From a checkpoint of a small transformer trained on Wikipedia.
Architecture: learned positions, no biases in attention or MLP, tied embeddings, normalized queries and keys.
Training: a variant of Muon for these matrices, 174M tokens.
MLP neurons of a small language model. Each row is named by its layer, matrix (up: input weights) and neuron, and shows model dimensions 32-95. Each number is 128 + 24 x the weight over its row's rms, rounded and kept within 0 to 255.
Before each neuron's rows, "fires on" lists the tokens most often at its 100 highest values on Wikipedia text that the model never trained on.

fires on: "c", " rec", "C", "inc", " c", " C"
L6.up356 [163 154 129 129 148 123 175 154 104 122 107 109 145 111  84 139 129 135 143 101 120  90 118 116 108 112  98 151 126 141 127 135 184 132 135 132  75 175 154  64 134 137 108 107 132 119 137 144 112  86 176 112 161 116 126 128 100 163 107 104 144 157 187  88]

fires on: ","
L2.up146 [149 172 166 186 146 110 135 136 134 157 116 127 132  85  97 131 128 130 132 158 154 142  92 148 104 146 132 135  82 145 116 150 155 156  80  85 109 124 131 101 128 121 107 142 131 131 141 122  99 153 117 119 119 113 145 126 116  92 163 133 139 167 106 153]

fires on: "w", "ew", "p"
L7.up483 [129 107 167 129 111 149 132 123 109 101 132 103 155 115 103 159 123 102 118 125 142 157 132 151 106 122 130 145 107 175 158 141 121  84  90 129 164 154  65 137 106 164 182 149 104  71 108 120 150 122 116 161 126 131 128 130 161 113 129 144 124 101 114 138]

fires on: " same", " sub", " trad", " present", " new"
L3.up405 [ 89 158 111 142 131 131 129  93 146 154 118 148 152 174 109  92 144 140 143 146 127 142 146 177 117 126 115 128 148 100 116 100  98 100 154 143 108 121 168 119  83 137 150 125 137 169 164 131 103 103 122 133 110  88 161 140 150 135 137 151 164 152 145 173]

fires on: " pre", " For", " win"
L3.up54 [143 134 108 117 154 136 128 116 166 115 122 129 113 108 113 121  98 177 118 100 104 176 139  94 139 110  99 150 166 107 105 144 127 124 130 157 147 141 126 122 162 132  96 114 160 148 100 114 135 142 123 144 118 182 131 162 183 152  96 131  98 126 161 130]

fires on: ",", " of", " as", " between", " by", " John"
L3.up295 [122 145 111 145 156 118 113 129 121 113 142 121 110  75  85 104 136 120 157 147 184 144 131 125 109  92 121 151 125 154 129 113 137 131 132 148  93 150 125 105 126 114 105 130 148 113 120  98 116 158 125 154  91 136 106 134 108 127 140 138 101 173  95 122]

fires on: " and", ",", " by", " including", " as", " to"
L7.up551 [ 98 134 148 131 144 120 182 137 148 155 116 119 138 122 133 151 107 126 133 135 158 127  79 173 101 122 142 136 152  93 146 131 155 106  92 105 145 113 114 136 116 175 130 109  89 117 131 116  87 151 125  87  94 147 140 128 142 145 118 141 157 127 164  92]

fires on: " |", "=", " Total"
L3.up271 [124 155 116 117 118 163 105 159 139 163  82 107 131 120 135 131 142 155 128 117 185 112 107 151 174 133 114 129 149 121 161 101 136 121 114  90  77 110 144 113  95 151  89 104  97 156 160 135 100 139 121 142 115 119 152 150 154 119 101 138 132 146 114 123]

fires on: "ä", " sy", " expl", " mag", " det", " Mag"
L2.up201 [125 114 128 127 140 138  83 102 138  87 143 173 126 112 144 139  88 121 116 158  93 135 148  85 143 118 102 131 158 128 127 136 157 136 123  74 162 149 155 157 123 114 168 126  98 114 131  98 152 116 145 131 123 140 133  87  79 153 121 118 149 135 138 147]

fires on: " un", "un", "ission", " Un", "abor", "atform"
L2.up522 [124 102 117  95 125 117 155 156 120 134 109 119 127 125 128 112 122 152 126 150 108 189 144 103 151 146 138 119 149 105 132 155 118 110 131 129  97 151  75 131 112 122 120 137 138 134 112 160 152 140 116 158 122 127  93 126  63 150 140 126  97 113 107 107]

fires on: " |", ";"
L3.up499 [127 151 156 135 135 152  97 133 124 162 128  64 154 121 149 154 165 138 131 112 120 144 123 154 136 119 122 102 155 140 147 129 100 111  91 127 119 124 116 117 147 125 166 136 138 142 172 135 102 156 118 132  98  97 145 140 151 141  86 154 111 162  87 118]

fires on: "P", "R", " R", " W", " every", " Res"
L6.up390 [114 146 124 142 136 105 126 119 111 132  83 113 124 172 168  91 146 146 170  88 113 102 173 110  99 153  84 169 107 150 126 185 123 133 146  83  93 122 155 133 113 130 100 122 115 134 128 123 126 114 105 113 124 118 146 141 122 144  92 134 131 170 122  72]

fires on: "ij", "aj", " j", " y", " Y"
L2.up43 [135 132 120 110 119 111 149 147 136 164 182 101  99 131 159 179 120 144 131 171 128 177 133 158 117 122  90 120  91 142 146 145 120 124 138 107 113 146 157  93 109 110 114 169 138 155 129 134 114 149 116 119 120  83 157 130  99 131 132 151 125  46 152 114]

fires on: " ne", " col", " le", " fun", " either", " lo"
L3.up38 [137 161 122 140 112 123 116  93 131 131 114  92 117  99 143  84 109  82 120 105 110  89 157 116  57 156 130  99 174 101 125 102 144 116  96 130  95 152  98 127 124 117 144 136 130 111 163 105 104 124 139 120 136 127 118 194 160 112 177 152  90 168 113 176]

fires on: "b", "t", "m", "v", "p", "c"
L7.up120 [114  88 119 144 141 137 104 133 120 165 147 107 153 185 104 131 115 121 134 103 136  96 113 133 107 153  64 146 123 183 177 161 117  82 106 147 124 119 163 149 135 141 140 167 159 138 148 125 115  77 142 163 124 100 128 115 103 106 194 132 112 122 181 133]

fires on: "m", "p", "t", "al", "op", "or"
L7.up41 [124 131 135 136 112 163 134 117 147 117  96 139 112 101 105  95 142 151 160 120 128 117 126 168 137 124 114 180 133 183 155 139 137  88 111 125 125 116 101 126 182 119 166 104 119  91 109 142 108 140 152 137 111 112  99  95  80 148 142 149 109 108  78 133]

fires on: " col", "el", " Dr", " Del", "ivil", " Rel"
L3.up36 [ 69 149 133 126 115 167 108 103  83 156 149 131 114 152 181 179 167 126 112 155 143 139 113 140 124 135 109 118 117 137 140 125 140 149 118 115 122 117  96 103 141 155 124 178  96 125 120 109 102 144  84 134 162  98 141 106 161  95 152 112  88  95 150 141]

fires on: " not", " to", "'", " also", "'t"
L7.up583 [154 109  73 114 137 141  83  91  82 125 146 102 103 118 139 121  88 140 151  99 129 160 145 161 119 144  86 150  96 122 137 122 150 101 146 152 112 147 113 133 126  89 143 165 136 137 148 167 118 113 101 123 142  73 174 127 143 120 139 134 106 144 103 150]

fires on: " age", " life", " town", " population", " death"
L2.up8 [ 82 104 130 125 136 161 115 143 118 115 139  86 131 150 140 129 126 111 149 126 114 125 116 141 128 125 101 169 121 121 154 142 113 105 155 126 121 116 144 134 167 120 130 103 158  84 121 125 162 151 108 150 127 145 100 112 113 108 149 113 130 167 127 157]

fires on: "–", "th", " to", " met", "st", "-"
L6.up424 [ 71 135 149 142 123 141 110 120 112 107 156 141 137 118 143 116 133 117 109 126 149  83 146 114 149 122 105 162 117 125 167 131 139 147 101 124 157 132 154 134 116 103 160 109 137 108 164 156 114 124  87  93 107 113 121  72 100 165 147 115 104 100 121 141]

fires on: " th", "ard", " prom", "ist", " Aust", "hed"
L6.up47 [159 143 108 135 124 111 187 154 136 115 118 147 165 134 108 142 133 136 140 121 132 126 106 113 140 141  94 140 124 172 165 140 121 206 122 154 106  98  78 111 182 108 140 106 146 130  76 117 133  94 110 150 135  82 119 147 114 119 143 129 173  96 137 137]

fires on: "ed", " moved", "ased", "0", "19", "1"
L7.up55 [127 104 138 123  77 137 144  94 136 136 131 113 165 133 141 144 121 108 152 117 177 127 136 158 181 138 122 147 110 131 163 116 100 133 110 165 131 153 166  86  97 131 137 112 146 151  91 162 137  83 133 170 130 102 146  94 136 126 138 150 136 112 152 101]

fires on: "th", " this", " following", "rd", " last", " same"
L4.up57 [129  99 145 149 137 109  90  87 118 132 148 147 150 137 104 148 166 135 141 112 140  99 175 106 110 109 119 147 151 115 153 117 121 134 116 140 141 148 131 121 124 138 117 121 133 154 160 121 122 134 135  90 133 142 124  75 138 105 125 121 128 160 135 131]

fires on: "}", "n", "and", "b", "ov"
L7.up542 [ 83  80 122 120 133 151 118 133  60 127 133 104 112 126  80 109 139 154  96 135 154 134 168 167 147  94  61 111  96 114 127 134  92 151  77 131 140 114 120 168 167 110 132 119 133 150 177 117 180 138 129 157 167 132 140 151 116 113 117 125 120 142 140 142]

fires on: "ol", " min", "ish", " Votes"
L5.up367 [153 133  91 172 165 159 101 113 159 154 129 110 114 140 150 110 130 116 109 124 163  70 127 111 106 117  80 136 154 143 162 111 153 133 101 121 142 190  96 126 125 128 113 136 136 120 146  82  99 157 175 106 126 147 122 127 162 190 120 134 134 171 126 100]

fires on: "er", "i", "m", "p", "a", "ir"
L7.up68 [149  94 131 171 198 162 182  96 161 117 120 105  87  87 106  94 117 114  92 151 125 109 122 160 102 144 123 124  94 113 135 119 167 133 110 153 111 131 127 137 133 141 143 116 185 165 125 159 135  92 100 137 128 124  81 122 135 124 136 120 116 118 145 151]

fires on: " an", " '", " mag", " [", "An", " Mag"
L2.up191 [ 90 120 117 137 128 120 158  74 129 106 111 152 147 123  94 147 121  97 124 141 122 120 129 126 103  95 123  98 138 124 109 131 101 134 140  81 134 159 136 128 139 115 133 130 143 147 142 141 170 131 135 121 139 149 139 110 101 111 155 135 185  92  95 127]

fires on: " 19", " j", " dec", " U", " 23", " 22"
L2.up106 [112 143 166 170 126 111 137 115 150  97 103 103 168 122 165 200 137 135 141 118 141 160 135 118 125 171 120  94 122 103 137 156 111 109 136 131  99 166 126  97 115 123 140 141 118  89 111  89 120 120 136 132 176  93 110 148 146 208 106 164 154 103 124 111]

fires on: " f", " p", "P", "p"
L4.up190 [116 117 137 141 116 126 104 110 110 130 126 144 142 106 141 143 111 141 137  85  87 152 123 147 119 143 158 151  98 143 121 116 148 134 144 123  82 156 111 170  86 106 133 143 145  88 129 104 101 118 109 108 140 120  60  86 136 124 128 112 127 137 145 110]

fires on: "s", "ing", "a", "ers", "eng"
L3.up519 [131 134 130 173 135 156 172 141 182 119 129 131 153 138  89  97  98 171  93 122 129  73 140 101  91 101 117 160 115 131 121  91 106 155 134 116 132 156 100 144 162 131 139 118  88 123 159 108 132 115 121 153  94 117  84 141 118 118 121 165 139 125 131 126]

fires on: " |", " (", " is", " un", " as"
L6.up82 [133 100 154 108 127 126 147 110 151 141 106 146 125 150 124 130 148  99 106 134 156 124  83 152 124 171 176  76  93 139 158 144 145 141  95  90  85 151 131 122 123  99 158 115 139 136 143 141 134 103 102 113 108 165 145 133 136 143 134 119 148 132 156 130]

fires on: " of", "ical", ".", ";", "al", " and"
L6.up109 [136 149 166 152 108 138 147 147 173 100 129 133  96 169 151 156 150 115 142 155 187 137 107 109 116 143 169 109 124 156 112 121 105 116 119 102  90  93 120  97 148 112 107 132 154 114 153 144 142 145 112 125  93 112 100 133 107 143 149 150 153 123 147  95]

fires on: "==", "====", "===", "}"
L2.up475 [123 100 108 101 119 151 120 128 171 153  92 131 123 163 126 133 136 159 138 102 113  73  95 144 131 131  89 164 132 100 141 110 141  96 150 127 116 146 139 115 145 133  95 177 105 137 133 146  93 157  91  95 112 158 173 105 194 135 115 107  99 122 147 130]

fires on: "ist", "ial", "rd", "ing", " first", "th"
L5.up588 [ 98 103 148 112 131  96  97 135 115  79 135 106 142 128  85 137 154 136 142 109 162  98 128 149 133 117 152 153 126 124 116 172 124 139 130 124  69 103 159 100 135 132 183 133 140 117 131 100 152 117 132 133 140 124 154  88 108 130 138 115 154 168 172 111]

fires on: " R", " d", " G", " c", " (", "\n"
L4.up464 [166 142 118 158 116 123 105 127 144 121  71 159  95 170 108  84 121 134 104 169 132 113 125 100 120 128 119 129 162 149 134 142 140 100 118 134  99 150 105 114  89 102 105 137  95 125 174 149 160  84 126 148 125 177 133 179 117  98 136 116 121 140 127 134]

fires on: " S", "er", " un", "est", " Un", " F"
L5.up183 [119 138 109 111 164 146 125 111  86 139 145 126 117 130 114 122 109 150 128 140 131 155 150 129 130 136 125 135 158 107 134 131 108 121 104 142 143 136 124 133 135  95 110 150 126 130  83 119 109 153 146 143 133 130 110 146  84 126 140 135 158  91 119  98]

fires on: " mi", "\n ", "ens", " und", " stat"
L2.up262 [133 111 137 127 124 143 131 145 135 186 113  99 135 122 164 145 131 131 136 119 119 127  94 160 115 111 130 112 146 143 161 130 118 168 140 144 138 149 113 104 139 146 156 157 128 175 158 114 124 108 130 161 133  90 141 113 138 140 125 177 134 158 155 183]

fires on: " writ", " com", " Writ", " sett", " feat", " book"
L2.up340 [102 140 134 142 100 145 129 133 112 129 173 101 113 142 115  99 146 138 136 150 106 118 187 175 118 151 127 119 108 120 113 116 130 155 100  81  89 115 149 120 116 100 166 124  97  97 121 112 113 112 111 138  73 125 115 103 139 147 165 165 158 163 146  96]

fires on: " so", " al", "ed", "ra", "ography", "ing"
L6.up330 [111 150 153 188  94 137  83 122 131 102 138 158 147 130 149 144 120 149 164 128 124 104 130  87 101  97 126 116 119 137 145 151 121 102 140 117 140 186 154 132 162 171 130 163 113 109 112 133  82 160 152  88 113 146 134 117 127 116 134 125 157  90 131 154]

fires on: " which", "8", " 0", " where", " III", " 4"
L3.up480 [110 117 113 149 129 123 141 131 134 134 155 131 109  71 113 128 147 102 111 134  86 104 175 171 146 118 109 127 141 155 126  96 120 114 112 167 134 152 159 149 145 136 126 118 100 113 165 127 159 107 120 139 105 127  89 145 120  47 109 143 146 140 140  70]

fires on: " |", "|---|---|---|"
L5.up340 [126 138 167 115 145 155 146 126 154 168 172 104 126 138 126 134 148 121 184 121 108  79 115 202 155 110 142 162 141 120 123 148 110 123 136 112  75 124 126 115 137  95  95 152  94 130 119 161  93 131 125 113 146 144 178 119 116 135 118 135 128 159 117 108]

fires on: "o", "–", "-", ".", ":"
L7.up360 [108 120 154 154 108 173 128  97 144 131 110  92 136 120 128 103 110 151 113 117 126 126 106 124 164 123 116 128 123 163 178 203 142 103 132 128 128 101 173 119 132 112 171 101 151 117 143 139 107 100  71 160 139 133 115 127 112 133 105 116 152 112 117 132]

fires on: ",", "though", " when"
L2.up390 [115 149 150 170  97 131  95  99 114  97  91 115 140 106  95  78 171 111 144 146 120 126 110 127 109 140 112 167  97 127 133 128 140 159 100 135  92 158 138  96  94 144  91 156 128  94 151 112  64 182 127 129 129 152 134 106 109 129 169 165 111 144  90 140]

fires on: " N", " had", " un", " n", " en", " \""
L5.up423 [ 73 104 135 111 188 129 132 160 128 109 122 153 133 144 128 132 126 156 118 123 160 143 108 100 155 150 130 162 160 135  91 123 100 129 111  72 163 187 163 122 174 105 158 148 134 148  92 135 130 112 127 112 114 112 106 157 126 125 122 120  88 120 159 129]

fires on: " p", " ", " Mar", "p", " dep"
L3.up621 [110 116 149 100 102 146 101 143 124 156 128 139 163 160 153 116 100 154 124 126 105 146 132 131 117 151 154 143 156 101  94 143 103 136 141 161 120 129 136 162  86 116 145 148 167 141 142 110  74 118 126 124  80 129 125 111 118 126 165 130  93 149 110 167]

fires on: " st", " sc", "w", " w", "|---|---|---|---|---|", "|---|---|---|---|"
L4.up342 [128 113 120  94 128 152 139 129 107 112 102 135 148 169 121 120 120 118 139 112 119 119 131 139 139 138 107  93 145  92 130 152 123  94 132 112 129 186 145  85 134 154 136  66 152  74 136 120 150 170 118 151  96 155 137 127 126 123 128 146 141 107 136 130]

fires on: " c", " r", " d", "History", " t", "Spec"
L3.up475 [145 152 154 139 108 192 114 125 105 141 138 137 114 150 160 126 136 108 136 119 142 122 116  83  89  87 152  95 139  83 109 139 140 116 108 129 112 152 116 111  85 127 104 117 104 102 146 134 174 112  79 131 154 140 165 133  66 133 116 134 144 139 109 114]

fires on: " in", " and", ",", " on", "ual", "ical"
L7.up426 [101 130 139 124 192 129 130 158 131 150 132 105 147 126 158 128 132 150 138 130 173 147 131 145 100 114 127 112 160  88 160  97 138 155 121 135 142 104 103  72 156 166 106 106 104  83 158 143 109 157 100 145 133 118 116  82  79 143  96 144 159 103 113 122]

fires on: " has", " San", "che", " had", " War", " Fort"
L4.up592 [162  68 142  85 114 142 126 149 124 129  80 146 103 109 125 120 117 151 127 111 127 163 114 148 127 129 116 166 144 112 165 136 136 159  98  85 121  92 156 105  81 118  95 116 102  94 164 114 149  89 121 118 107 122 112 130 129 130  97 161 156 138 109  95]

fires on: " |", " York"
L5.up417 [127 128 147 112 142 160 117 119 145 130 160 105 128 145 136 152 125 102  87 142 136 116 110 137 117 173 163  93 145 131  93 158 141 165 121  83 120 129 119 149 138 133 106 102 134 111 153 185 127 119 109 131 116 158 160 157  90 123 107 124  99 152 150 135]

fires on: "|---|---|---|---|", " and", "|---|---|---|---|---|", "|---|---|---|---|---|---|", " also", "|---|---|---|"
L4.up454 [167 142 164 155 115 116  89 137 120 131 182 134 126 119 155 117 163 130 121 125  97 141 142  88 140 139 137 138 146 113 125 128 116 141 108 119 125 157  67  74 117 117 140 138 147 129 141 115  72 108 110 140 154 105 122 172 160 136 104 130 153 115  99 132]

fires on: " such", " as", "ist", "ical", " profess", "adem"
L4.up585 [118 128 139  92 205 151 122 134 102 147 113 141 134 142 153 127 109  83 131 136 141 146 182 186 103 114 130 140 174 122  99 126 132 160 124 158 117 152  81 120 146 104 102 102 112 147  98 132 127 157 125 134 125 138 139 161 134  65 134 137 104 129 137 125]

fires on: "p"
L2.up618 [ 90 103 138 126 113 160 115 100  84  84 122 159 127 145 162 103 103 108 109  95 125 155 116 145 117 132 110 185 154 153 155 194 133 124 134 165 139 138 141 143 107 136 137 135 177 131 114  61  99 116 143 129 103 112 100  84 137 104 133 108 138 129 138 134]

fires on: "p", "l", "re", "ch", "ter"
L7.up466 [108 106 115 138 164 127 139 102 149 120 126 145 111 142 142 127 100 107 148 102 109  96 140 159 145 168 119 165 159 105 134 157 123 127 136 167 119 118 119 131 118 107 154 146 108 135 116  67 114 122 136 164 152 107 102 146 120 151 127 127  90 116 120 115]

fires on: "ing", "s", "y", "e", "al"
L7.up73 [ 97 148 175 208  93 113 123 165 122 145 138 145 127 130 124 104 151 120 122 139 115 108 112 132 130 112 103 149 119 154  87 153 146 101 152 112 163 126 159 101  77  95 160 143 142  98  97 125 156 139 137 168 107 116 173 104 123 108 178 119 138 151 106 119]

fires on: " also", " st", " later", " to", " not", "ly"
L7.up58 [120  55  66  98 140 128 138  91 132 133 128 110  92 117 129 118 117 118 171 142 107 116 140 164 106 124  98 135 132 103 101 110 119 103  67 168 141 135  93 161 143 114 141  96  95 140 125 146 135 118 142 147 151 134 137 162 135 106 138 124 123 139 140 151]

fires on: "d", "t", "h", "und", "k", "c"
L3.up608 [145 115 141 141  96 180 122 138  94 144  87 149  75 108 114 114 146 132 105 118 104 129 138 118 124 153 134 108 164 119  95 137 143 121 164 105 136 104 123 137 106 198 144 124 107 166  99 168 129 127 131 124 149 133 153 137 128  83 138 148 142 103 156 149]

fires on: " have", " had", " has", "^{", " poss"
L3.up523 [118  87 131 135 123 141  88 160 150 105 105 116  96 105 135  83 126 151 126 161 119 193 129 137 104 115  85 132 177 140 153 143 137 140 117  74 102 153 157 116 111  90 109 165 146 120 153 161 116 125 110 137 166 139 129 134 126 167 159 129 130 165 136 168]

fires on: " |", "le", " Notes", "us", " Website", " species"
L5.up30 [147 133 145 130 120 139 107 100 133 143 177 147 144 139 116 139 135 102 112 118 134 135 107 144 130 115 146 118 132 106 144 153 133 113  63 117 139 109 120 122 152 148 133  91 136 124 132 115  83 119 140 129 115 139 121 128 114 153 105 144 127 131 184  92]

fires on: " on", " in", " over", " about", " /"
L3.up129 [129 102 135 136 119 117 121 146 145 128 125  95 125 152 136 120 130  84 144 116  91 116 138 156  77 146 154 147 100 131 142 120 147 138 141 133 131 133 148 124  88 103 129 104 128 133 144 120 141  82 119 148 149 122  76 115 171  99 119 116 137 102 100 150]

fires on: ",", ";"
L3.up267 [137 156 151 134 137 116 104 154 122  99 156 143 167 112 124 108 145 107 161 145 123 158  89 103 104 153 149 125  84 139  96 157 103 132 132 149  80 166 121 117 143 124 144 130  83 131 116 100 100 157 106 138 126 146 167 131 112 127 154 184 143 143 114 121]

fires on: " that", " to", " (", " \"", " in", " on"
L4.up558 [105 126 108 117 143 131 121 172 128  94 179  97 102 153 132 124 137 128 154 100 158 145 152 155  93 109 128 149 100 155  85  90 108 143 119 142 118 129 134 157 138 111 122 133 124 134 132  91 166 114  99 168 130 131 113 102 106 109 137 134  74 104  83 144]

fires on: "\n", ".", "\".", " (", ".\""
L3.up617 [ 97 129 109 150 168  92 163 127 133 121 156  82 124 150 131 160 142 152 113 137 102 179 112 110 148  96 136 123 116 166 122 143 137 129 147 122 122 114 146 157 137 127 131  96 118 106 116 113 153 123  75  91 104 123 129 123 143 119 123 112 127 136 158 113]

fires on: ","
L4.up302 [131 163 135 125 147 156  84 135  95 118 170 103 130 139 131 100 127 128 136 136 129 139 111 115 105 147  98 179 109 126 115 131 136 154 101 137  94 195 155  87 130 125 133 156 113 152 127 124  90 143  80  99 147 117 143 111 123  83 143 129 127 161 102 151]

fires on: "r", "ran", "on", " profess", "rang", "ra"
L7.up577 [124 174  89 117 158 168  85 143 133 119 126 146 108 130 145 152  86 106 151 127 100 107 112 156 122 160 119 132 134 139 190 125 106 136 112  81 154 133 130 116  76 136 136  79 131 148 114 136 100 116 161 183 113  86 129  98 141 137 118 136 110 157 134  66]

fires on: " it", " No", " Q", " type", " ft", "e"
L6.up345 [150 137 133 139  89 115  98 173 130 120 113 159  76 120  92 121 141 155  92 150 186  78 139 126 115 154 118 137 121 131  93 147 150 130  92 140 111 136 190  88 118 115 151 131 137 141 118 115 155 119  87 112 129 103 131  99 142 103 113 139 113 153 158 131]

fires on: " and", ".", " s", " t"
L5.up393 [129 142 156 174 132 157 129 122 157 134 131 172 139 114 105 160 107 117 122 166 134 111 115  72 164 127 155  96 122  98 113 161 131  85 127  78 109 104 144 146 169 116 147 129 126 126 119 131 154 172 120 126 154 155 159 149 129 128 140 141 149  85 160 105]

fires on: ":", " comp", " Species", " appro", " Comp"
L4.up491 [102 110 111 138 113 140  83 144 181 141 113 102 121 142  86 147  89 114  75 140 121 119 126 106 129 124 138 104 138  94 109  51 132 131 108 105  86 145 153 176 145 142  97 148 155 106 128 120  93 154  94  97 114 105 126 143 121 167 122 129 131 117 159 132]

fires on: " him", "um", " role", "ule", "ium"
L3.up141 [170  99 116 105 171 179 126 127  95 181 105 129  85 116 118 129 160  50  86 146 125 109 106  99 116 161 122 148 120 120 131 107 115 118 140 120 127 131 154 101  91 112 168 134 138 142 112 119  90 131 135 114 168 103 175  94 165 133 134 134 122  98 153 123]

fires on: "s", "i", "ers", "a", " to", " series"
L6.up100 [161 149 132 145 185 154 126 154 172 141 142 105 164 107  98 131 107 141 103 156 126 119 117 139 141 134 125 119  69 127 146 118  88 109 156  74 127 159 148 140 150 119 127 103 140 159 139 124 137  89 122 130 138 106  81 134 117 136  81 118 122  72  99 112]

fires on: "ol", "%", "ter", "ly", "ant", "her"
L5.up216 [108 129 129 118 127  87 115  84 160 155 164 103 122 153 134 114 144 101 132 116 141 108 168  96 100  97 132 138 134 161 126 143 129 111 124  91 137 135 134 153 153 155 126 141 129 120 152 123 169 129 135 122 169 149 120 130  58 147 113 115 145 144 114 138]

fires on: "y", "ly", "ol", "re", "l"
L5.up591 [116 126 172 176 118 132 112  90 118 160 138 104 121  79  87 131 175 120 127 153 110  81 164 145 113 112 139 159 134 172 148 145 127  88 118 141 133 154 143 133 104 119 128 151 141 115 159 112 151 127 124 153 124 120 143 137  97 106 102 141 124 189 113 107]

fires on: " This", " this", " so", "th", "and"
L4.up140 [158 101 139 117 178  90 137 135 160 175 165 119 145 135 106 119 136 146 146 129 116 104 138 154 125 147 127 152 137 170 141 154 143 166 123 169 116 170 128 131 114 117  89  94 100 158 153 142  88 119 121 124 107 131 150 111 145 116 145 137 141 151 138  92]

fires on: "==", " =", "===", "emb", " ft"
L3.up492 [121 123 151 126 125 122 112 114 122 130 111 152 154 141 136 130 132 142 159 106 176 143 104 104  96 117  86 153 110 117 150  92  86  97 122 137 124  89 180 122 131 138  77 175 127 146  70 126 131 145  84 150 156 117 175 150 157 145 121 153 110  88 150 132]

fires on: " |", " also"
L6.up572 [133 129 154 157  98 146 105  97 138 116 158  87 103 121 172 152 158 112 175  85 167 140 133 148 133 121 135  81 144 108 148 140 126 136  68 101  91 115  98 148 106 139 122 118 125 155 130  96  90 126 109 119 153 111 113 157 168 127 117 123  80 110 113  99]

fires on: "ing", "y", "om", "ex", "se"
L7.up616 [108 130 182 168  97 156 102 102 117 126  85  86 103 127 131 107 119 128 145 105  98 120 131 122 153 149 118 163 117 170 125 150 164 113 108  85 124 163 145 134 113  76 112 137 155  95 180 132 133 117 129 161 143  82 167 100 117 169 103 139 153 159 101 108]

fires on: "c", "C", " acc", "inc", " inc"
L7.up339 [146 121 133  95 158 120 137 111 115 104 123 116 110 106  89 137 102 145 170 135 102  64 132 166 122 116  98 148 107 156  84 109 141 140 142  95  99 147 126  97 118  94  83 107 112 147 134 112 113 104 134 139 177 122 138 161  99  75 139 101 106 135 156 119]

fires on: " \"", " (", "\n", "ies", " $"
L4.up632 [ 99 166 125 110 180 127 108 147 144 158 142 121 147 181  95 120 152 130 107 129  98 166 126 161 123 128 120 130 137 175 129 155  52  84 124 108  95 145 124 170 115 157 113 141 135 113 166 111 133 119 107 116  84 146 152 158 108 102 164  92 141 179 118 104]

fires on: "\n", "|---|---|---|---|", "|---|---|---|---|---|", "|---|---|---|---|---|---|", "|---|---|---|"
L5.up185 [133  93 113 127 128 110 112 108  78  99 121 158 166 164  75 112 132 116 166 135 119 164 113 140 126 128 160 108 177 100 195 141 100  66 104 106 162 152  94 132 140 109 150  96 111 106 117 100 103 161 104 153 144 143 154 157 125 150  99 109 137 116 114 129]

fires on: " |"
L4.up185 [ 94 168 146 161 125 172 111 153 185 158 132 108 132 109 122 118 163 164 143 117 143 113 113 157 155 136 131 134 135 161 114 137 105 129 157 128  89 102 152 126  97 117 154 145 162 128 159 148  81 135  98 104 130 142 146 134 151 112  94 135 130 128 124  94]